config.toml
num_hidden_layers = 10
hidden_size = 896
num_attention_heads = 14
num_key_value_heads = 2
head_dim = 64
intermediate_size = 3584
vocab_size = 11785
hidden_act = "tanh_gelu"
norm = "rmsnorm"
norm_place = "pre"
norm_eps = 1e-05
positions = "rope"
rope_theta = 500000.0
rope_fraction = 0.5
qk_norm = false
attn_scale = 0.125
bias = "none"
tie_word_embeddings = false
parallel_block = false
init = "uniform"
init_std_qkv = 0.0153
init_std_o = 0.0
init_std_up = 0.0153
init_std_down = 0.0
optimizer = "adamw"
learning_rate = 0.000555
beta1 = 0.95
beta2 = 0.95
weight_decay = 0.51
lr_head = 0.00561
max_grad_norm = 0.5
warmup_steps = 375
schedule = "wsd"
decay_fraction = 0.946
decay_shape = "linear"
final_lr_fraction = 0.1
batch_tokens = 131072
max_seq_len = 512
doc_mask = true
z_loss = 0.0001
train_tokens = 745900000
max_steps = 5691
dataset = "wikipedia_en"
MLP neurons of a small language model. Each row is named by its layer, matrix (up: input weights) and neuron, and shows model dimensions 480-735. Each number is 500 + 40 x the weight over its row's rms, rounded and kept within 0 to 999. Numbers have three digits each.
After each neuron's rows, "fires in" lists the words (lower case) most often at its 100 highest values on Wikipedia text that the model never trained on.

L4.up1441:533500518534447486526451470563604585450475463449482546494521482489505459506403480555467433487525450475444488503540455497477547540467494549459527476484477489465540544485452545555503508533492490581529492561492484625423519458506522502519478500514545517513529513483528481510531491466504480506503558561426496512490598490492577475528454496490483364478427512498528535506473453555503597503488512570514513509448491460448498539463492508566477481501503418525444519465473455541529559564511510514487447487459454484581534477518516482481492437514473428471499501533531515558554515467568443554482479502498482556496479503481482498498507518448437497483454475438509469506462509521538546444538523509507496471513575513485526552490487500434505547516497422468516571554508527516579517439543530
fires in: "such", "these", "what", "which", "those", "this"

L4.up923:455549452570515540523491459531494460497492506472514508537499508504511512514509489483540514482488510452492491486531539481481514567499467553440507548512535483559475453507479477568530560476554443526482489454556527511466508450437520491491431490538520473490433506502442543450530483464569491566543543497470466546489454539507556522462531494509483422522437450464488468472417496490560525416541574518511510503529500431478447471508438558473487458513467457494429458485487497493499520516526545536584524535488553446528543493478496539575558491484449526544483440517574549466565533449465527501459511499511559464518502494517575449505500547472565503444357450462476506505483500465578507476492554510453567550499478470533461505490490538489535518541488540550608546576547534509523476443449455
fires in: "of", "joined", "not", "headed"

L4.up2199:492514469498491473462494496475593529524482468461420503507456514404490502499516467517541515513458513492495485549502443517486481486491475528539487517496468451473561450512503498533565428447535553548452502509465512473454484548505498455481453516557526504576518542510520449546502570498573512513390526546468497529447565489540540507515486497483580478489475536505478508377464543502559494481457463456562463501434486541509494491569444531482562489478466449561489523521446508554492470528451494560549513509511516473555437562525545470464510502537445486520397514482499506481523474490509506503396574434570464516470472494527475540416523481527491482494479481449503541497463503461534531449507482520489498471557517439431498457421541581540480554529501503500454497444446537509509368475538536
fires in: "of", "also"

L4.up3406:448507551506516407536462567493480533536479511457527468559503475488477534554479543497487560533489502452458424471503506468474475545505516538480543491533502439538499473500460417497494538467456496465479553552514481480537448477481458531509408436455542555515496451467533463497501485420489556573542430459515479465486471449519494485473523475488561373516476557488425483557473546494520540519503445516488479493526518430539516464476528496493516507495533497574488459505471552501434511487500516451552551551444495493495521534503528478497472500440499529527572516522461514512550535517555514561533484540484558460573488554453477473571511466539482520501513562502511426542456514466557478551474497583534461445448552485499551532512530538508551474532511500536575508576436500531464487522442558
fires in: "that", "which", "iii"

L4.up1717:531537531555474459497506441486514553548483517539504477485513526465548512468485506481533438482533449483498553510514511443521500532438484431561560596481520505445478483450451470508521458466481506615545466501577527544547497529455491463497494454519520523506526516505464427464455517505469460456551559522420499481480482490444518482451515451617480507522484469481473476507493459547522519496562552492587442453505459523485527545487500572473507461535470468443495455482502519537488536500487466499469520531548521447520489495536469557450527503507460526521484534532490524533609476497462566465495487492468485520489452528451408522480480448487551480430546494509561454458461434546554479513487510485477462428533523491462492476468506436494468480473447481454484452546553538514499522453539476
fires in: "as", "also", "belongs", "so", "both", "such"

L4.up1460:467468475452499521442469504516510507439484483527538532466400548476560507536462455538515480512610489479490483492475533477534464521456531502573500465557446479547638480501499447557522524485509579486474483481496513496493488474498500486487485502457529492489557494544496404488456558484531437474432507518482406529439553578446563510450536424509510463503501521511517559515505548488523505507509484470571555479418453477488490460428473507540535501532546450498512516522500475496436514539498482524521502482567544550555544523444548512474518571494569495471476479543556528531514547477452541538455611398575558494461530535443444450566587498437492514428458503506507430518508471502494523449525541471526482457570564490484467498534527458539501415550566429476553458489538496557551520490494509
fires in: "of", "the", "4", "2"

L4.up834:510479419541459519517445559614451448476460462517512522473478545521523487526422480515534459533471541500540537571486497442504534500517514449519470492503547500525489566435511542556520440552449507478433522459541531432514484573511492565476503471600529458473494507462492448467449529517531494535502497519432551486410458544497488510465503575498518445548506542525570435532497468495495555498524519546524513474467504493534577554589487493569447458455449478513540498488501471522464467495454448508432493541551521473490459523530501544439569538536511496496514446567499514488514549516536486531517533533482525472561475524406535461469433542448482463578520509417479451500481531506519529432536474526478458474503530569519521498492462490508605471529484601536435481481423506561482544476519433
fires in: "there", "they", "or", "people", "we", "it"

L4.up1580:428442467430493515465483519544510542510547463469540482497509486516453512545468515544483465509487500465509485458533486472502473568524512483511485543509545434513528560510449495511525511549550459488496534564462442528387568528493448527466519494537427478534495447482541502543532515555479546505542536483421477546504538553477497493533510480501524470516527557446534436497492482598475548448416475489477425393491521460532615491580499439519492530524453477577510513519524495537502518513484491514511497440528490455575486568489589456448477565507412448444484534545544443549453529478473540505527478498380574518451479502485540498465489565469540536442426516421516462487489517524596486538480516452504498469504579571477463444569531509510489532448516490474489554480479530516425472506507539
fires in: "of", "n", "this", "following", "november", "may"

L4.up588:532474474487559553490463484541488478540550531486511533611412504465517532446429554486523525524480427474490470481524424551513564501588460513525563514499502486592536472391396470529523504466447572460478517489505488573505539491366473541478463473536540548546505504489476455522521548568496539505518488448472554500445472457501441525487550454536560530481411490541557463503509442478469496457487466543540465515464483478499530443491502469524514549446466524571460501498538434508488518479436445486533570483535456549495570484505513534534526522581418485462505514460546627519510601488510516461505491540522535466539486478577582513519532509466447570525437428484558501524459386472505539588433401531546516499474528493469541523481487533531503510502477529464553500522442513470485449433558491
fires in: "which", "to", "that", "red"